Part of a small language model's weights: MLP 768 squared ReLU.
MLP neurons of a small language model. Each row is named by its layer, matrix (up: input weights) and neuron, and shows model dimensions 80-143. Each number is 50 + 15 x the weight over its row's rms, rounded and kept within 0 to 99.
A block is one neuron, or neurons of one layer that tend to fire together. After each block is what it responds to, as a language model described it from the Wikipedia text at the highest values.

L5.up132:41 27 87 65 60 66 64 69 62 39 67 27 66 70 53 69 44 30 45 68 41 29 52 65 61 45 39 59 45 67 60 63 65 54 58 48 35 32 65 70 26 66 46 65 32 55 48 48 47 74 52 40 37 32 66 58 68 41 50 29 05 75 65 62
L5.up187:43 80 79 90 44 44 61 53 74 37 46 43 39 55 24 47 87 80 44 49 61 56 52 60 41 58 58 41 34 39 55 55 30 58 43 12 30 53 36 54 62 43 44 58 51 49 56 70 41 70 60 48 41 56 52 54 87 63 62 45 48 62 50 30
L5.up222:62 56 73 72 66 45 39 50 36 31 73 60 58 28 49 57 18 48 75 47 54 33 59 37 51 48 36 56 57 65 29 58 25 59 62 56 58 66 41 60 26 49 39 45 55 58 78 21 75 36 57 50 65 26 44 56 27 38 46 56 52 62 41 20
L5.up248:31 05 83 50 63 44 27 42 63 13 78 56 45 44 54 45 60 51 42 36 41 64 65 30 43 48 33 56 26 73 64 41 43 54 50 51 64 46 15 50 37 71 45 43 49 44 92 47 70 61 68 59 56 36 63 43 73 55 31 56 41 46 77 53
L5.up260:58 43 45 40 60 67 50 60 56 35 44 48 34 46 50 68 85 67 40 60 69 40 22 27 39 66 47 39 38 38 60 89 45 32 37 44 73 61 31 67 43 81 29 44 87 60 51 45 17 59 43 53 61 55 52 31 34 39 55 60 46 52 31 76
L5.up263:56 44 36 85 76 54 47 52 50 56 65 51 51 54 62 32 56 49 53 39 42 53 22 44 27 57 29 33 56 28 51 44 45 65 33 47 53 63 49 56 52 64 45 39 71 55 38 51 57 43 63 40 22 45 58 75 73 53 55 48 43 63 74 61
L5.up325:37 41 66 52 46 62 38 42 54 56 51 69 49 62 40 56 37 68 23 48 63 36 38 41 52 61 88 40 51 50 30 60 61 42 53 77 39 23 45 60 45 50 42 48 45 42 75 31 29 32 63 16 51 59 59 45 58 41 41 45 20 36 70 55
L5.up382:48 60 54 62 52 54 57 63 54 68 55 40 58 35 57 58 64 52 63 52 41 45 54 41 64 68 39 72 54 36 26 55 42 26 73 61 49 67 32 77 53 61 64 49 64 36 77 31 48 42 53 56 70 46 54 50 38 41 80 52 29 65 58 61
L5.up439:62 58 56 62 63 48 44 43 57 61 56 00 41 72 65 48 58 48 23 77 27 51 31 77 27 54 53 35 58 30 17 44 72 27 58 68 31 22 42 25 45 30 47 39 75 42 59 73 48 54 64 77 43 51 47 53 60 46 36 26 33 58 51 76
L5.up505:31 31 74 39 59 53 42 36 39 54 29 33 58 16 62 49 41 59 31 47 45 44 58 40 43 37 53 34 69 28 80 70 32 63 78 38 70 52 39 52 30 54 26 50 64 41 32 73 58 59 49 28 35 36 56 72 73 36 50 76 55 43 45 34
L5.up528:49 48 33 52 67 45 29 14 42 59 76 94 48 66 55 74 56 91 69 62 72 53 59 36 42 42 49 31 70 50 50 23 53 63 40 74 49 40 46 50 60 72 81 21 30 36 52 37 62 45 37 24 67 71 69 60 59 55 41 72 44 54 65 61
L5.up560:33 78 46 37 52 36 61 50 61 73 71 37 63 68 79 38 54 47 53 49 51 65 34 25 70 46 57 58 54 62 58 68 50 45 59 28 58 67 21 41 56 77 45 30 60 27 32 66 55 51 17 38 66 15 60 28 38 49 40 75 56 65 59 70
L5.up568:78 40 87 62 61 61 65 37 91 37 75 55 32 27 25 81 60 41 67 65 36 25 60 53 49 33 30 41 61 45 78 43 45 40 76 29 43 61 22 44 40 49 64 46 52 41 60 64 56 31 30 46 20 56 61 74 65 30 37 21 68 57 46 83
L5.up571:46 46 57 54 59 60 59 46 62 32 65 32 38 51 47 52 64 68 35 79 72 21 48 38 46 35 38 26 53 34 35 48 42 51 49 52 61 25 23 40 47 61 29 60 66 46 53 34 53 43 37 53 55 56 60 76 57 65 63 09 53 43 60 64
L5.up588:41 21 37 51 69 35 57 61 55 14 52 41 48 40 48 65 54 59 44 54 65 69 46 36 44 51 49 45 53 92 51 64 45 73 45 54 70 60 27 59 60 37 59 54 47 32 54 49 27 20 35 41 40 54 24 49 83 54 61 52 79 53 38 35
L5.up680:43 50 67 48 48 40 74 53 68 69 92 68 42 48 45 48 60 65 25 63 29 49 62 99 67 75 41 37 42 48 46 84 35 54 53 68 72 81 12 44 28 45 67 38 65 49 46 69 45 57 52 51 20 53 75 51 59 50 65 57 45 61 66 56
Description: The word and (occasionally or) joining two parallel nouns, adjectives or verbs, as in baseball and basketball, Trade and Industry, or convicted and sentenced.

L3.up617:21 36 77 20 47 64 71 71 40 57 50 53 46 33 40 60 52 57 55 71 29 70 34 65 53 88 57 40 45 36 55 45 68 49 40 64 21 54 39 46 38 36 80 59 69 57 67 54 29 41 31 59 50 49 67 49 46 25 46 42 38 61 38 39
Description: Final word pieces completing a main verb right after its subject in narrative prose, such as st-ated, to-ok, d-id, bough-t.

L8.up306:40 65 66 12 36 57 39 70 40 33 41 20 43 52 43 54 52 33 39 40 58 46 78 46 43 56 71 59 64 45 78 44 48 47 28 61 52 47 55 53 39 28 63 47 37 52 73 45 46 63 20 38 43 30 48 50 48 59 22 66 53 51 55 47
L8.up415:36 47 61 31 54 16 62 65 58 36 59 40 62 46 03 48 54 33 64 36 49 64 32 48 61 54 57 32 55 36 74 35 41 56 70 47 34 34 44 46 34 29 36 59 38 62 50 47 50 43 39 59 80 28 39 41 39 46 62 16 74 46 45 54
L8.up426:43 59 43 53 78 55 56 69 11 43 51 40 55 42 51 59 58 35 55 60 47 46 50 42 73 50 46 31 40 70 46 61 44 28 44 46 45 35 39 36 35 52 48 41 55 54 60 31 41 65 40 28 38 67 22 18 08 53 42 49 68 57 41 54
L8.up755:51 48 45 43 82 38 54 71 35 53 62 25 67 46 35 45 27 52 28 20 80 81 34 63 74 61 55 47 50 58 31 72 35 65 38 42 46 49 33 38 45 33 42 34 76 42 44 59 50 47 49 65 61 52 47 21 44 50 40 65 49 65 43 43
Description: The final piece of a verb split into word pieces, just before its object or clause, such as belie-ve, contain-s, conclud-ing; also as in "referred to as".

L3.up212:70 60 40 60 56 64 60 59 59 38 60 42 37 51 26 49 23 52 49 67 54 34 48 55 31 37 49 57 45 28 46 52 46 58 33 72 30 47 53 49 36 82 23 62 18 57 78 27 60 53 61 34 36 55 75 40 42 46 43 63 46 63 80 72
Description: The word and (sometimes or) joining two nouns or names, especially in section headings like Background and development, plus adjective endings such as -al, -ual, -ical.

L8.up152:63 44 93 48 23 45 32 32 40 34 52 66 55 29 63 72 63 71 59 65 36 58 16 43 46 59 42 46 49 29 46 54 49 20 78 48 58 21 60 60 47 65 45 39 63 53 77 70 56 37 54 79 74 37 48 52 44 47 33 66 60 56 52 36
L8.up442:39 33 61 30 64 38 56 43 69 57 66 30 62 29 48 26 21 32 66 44 59 58 39 46 51 72 72 36 29 63 61 85 32 43 54 58 19 40 33 28 29 50 50 68 73 64 54 45 54 33 41 48 70 47 61 41 54 47 40 49 41 20 47 35
L8.up544:23 52 33 61 59 44 78 45 52 40 24 42 36 50 54 44 55 58 51 47 45 50 42 64 58 53 48 48 60 55 43 79 21 16 89 31 71 43 35 32 57 71 54 37 48 48 32 30 59 33 46 12 65 54 33 36 56 52 40 60 57 64 46 69
L8.up673:68 28 49 46 72 46 37 47 51 48 71 59 41 44 67 63 62 44 60 39 59 73 24 65 61 26 60 51 59 41 70 54 44 67 40 31 41 74 36 44 51 54 60 49 55 39 21 57 59 29 54 40 44 35 36 61 81 38 57 71 34 61 55 52
Description: Function words that join or continue a clause mid-sentence, chiefly or between alternatives (five or six, truth or falsity), also and, which, has, not.

L5.up0:65 56 68 40 56 84 64 73 58 56 46 41 46 55 56 25 38 49 44 26 38 50 43 66 35 76 46 41 37 45 18 61 44 44 51 71 30 32 52 36 66 29 34 24 58 29 64 38 74 51 63 62 63 58 64 59 61 43 26 42 25 60 61 45
L5.up14:41 46 32 44 62 41 67 51 69 57 25 61 57 56 11 80 35 40 47 57 38 58 64 90 60 28 69 27 58 34 41 52 52 42 50 53 40 36 35 48 67 58 57 51 71 63 61 49 48 67 37 62 34 63 71 57 34 67 28 59 30 81 41 38
L5.up21:31 42 39 38 77 53 56 22 65 26 24 40 83 34 15 42 36 50 50 55 62 54 71 58 25 70 55 50 60 55 60 58 38 19 48 53 62 66 33 51 53 43 47 51 72 48 85 37 36 30 54 51 55 52 60 29 38 66 57 55 17 45 47 65
L5.up60:35 53 51 30 39 35 35 78 47 38 45 35 48 44 43 35 33 26 31 19 38 54 38 45 34 43 57 51 75 36 51 63 23 60 68 63 53 50 25 67 77 30 43 74 37 60 67 51 48 47 36 28 64 14 65 36 37 48 41 44 70 50 47 57
L5.up65:70 49 56 61 48 77 62 55 45 46 22 48 73 44 51 22 75 28 50 36 62 45 29 71 48 52 68 60 29 47 69 58 77 83 41 36 32 53 35 71 35 44 48 43 30 49 19 63 65 61 43 69 59 52 38 58 54 58 63 32 20 48 46 48
L5.up82:39 27 20 41 73 63 62 49 56 56 82 50 32 38 37 83 40 51 54 54 52 49 60 77 61 59 55 40 45 56 49 36 29 67 46 66 60 59 49 33 47 39 65 20 58 30 46 21 36 42 58 35 41 34 45 23 40 78 49 55 29 47 55 50
L5.up189:58 50 25 40 50 75 34 42 69 20 41 54 50 62 49 49 34 43 55 32 85 34 57 60 45 60 45 48 60 51 48 65 36 71 46 53 47 42 35 64 22 48 49 55 54 43 50 72 52 57 58 37 41 43 77 24 27 45 56 52 42 64 51 47
L5.up202:71 43 37 48 45 81 57 38 46 56 28 46 67 36 47 61 50 39 52 27 42 52 57 72 36 36 46 46 70 48 50 49 26 50 54 79 41 35 52 51 53 36 24 57 42 42 55 33 53 40 42 44 58 44 32 46 55 22 40 36 75 70 60 63
L5.up237:53 71 46 28 51 52 62 75 43 28 36 51 52 48 70 50 45 38 60 50 41 70 46 46 53 65 63 34 50 58 58 42 67 61 32 48 71 59 52 42 45 15 79 46 75 48 65 46 66 51 59 66 57 23 43 19 42 52 67 71 37 55 84 47
L5.up252:57 54 66 39 56 81 60 64 63 56 40 31 55 45 70 59 39 48 42 67 24 47 56 63 48 48 44 27 36 33 62 86 66 27 21 64 61 38 58 50 46 67 46 55 47 31 52 58 38 45 59 40 55 71 62 37 70 63 54 13 36 60 55 51
L5.up403:44 47 55 54 42 72 77 59 59 61 26 43 62 53 56 62 35 37 69 74 38 54 41 32 53 33 82 35 23 39 52 67 51 56 68 74 13 63 54 58 42 38 38 73 67 49 48 48 63 36 40 50 34 58 70 35 59 47 61 35 44 38 47 73
L5.up589:35 42 62 10 36 34 44 53 13 48 56 58 71 51 64 62 43 31 48 40 58 33 52 24 40 72 44 30 46 37 33 42 53 61 32 68 24 41 30 71 31 66 48 40 48 50 29 30 32 21 38 26 68 47 51 36 64 40 43 44 39 53 57 58
L5.up619:50 55 41 75 55 51 79 53 39 51 45 66 38 56 63 51 72 48 49 50 50 43 55 70 65 28 45 44 46 67 66 43 46 70 34 45 51 71 56 48 39 51 31 65 67 42 93 48 36 56 52 41 24 58 45 30 56 28 53 47 60 38 26 43
L5.up685:74 10 45 57 35 43 28 60 56 63 43 48 54 57 61 31 57 52 36 70 49 61 63 59 60 72 38 74 43 48 39 52 37 48 69 35 51 34 49 38 51 58 61 26 34 32 38 76 32 51 51 13 59 39 49 58 50 44 40 54 50 55 21 38
L5.up689:46 63 47 65 62 24 49 61 39 34 29 27 39 59 74 45 32 77 44 58 48 62 54 43 53 42 46 36 58 67 79 78 49 57 40 39 49 37 37 22 16 34 45 69 60 36 37 40 64 63 56 52 66 55 66 67 64 36 43 31 65 73 32 57
L5.up760:54 65 68 49 63 26 67 39 46 51 46 35 41 59 35 67 54 81 68 35 59 50 42 49 30 75 64 35 54 63 62 35 51 45 60 72 24 45 55 46 87 78 46 24 57 35 54 39 46 51 62 40 53 43 43 38 40 57 60 42 34 63 46 38
Description: Inflectional endings that complete a split verb stem (-ed, -ing, -s), usually transitive verbs before an object, as in called, telling, making.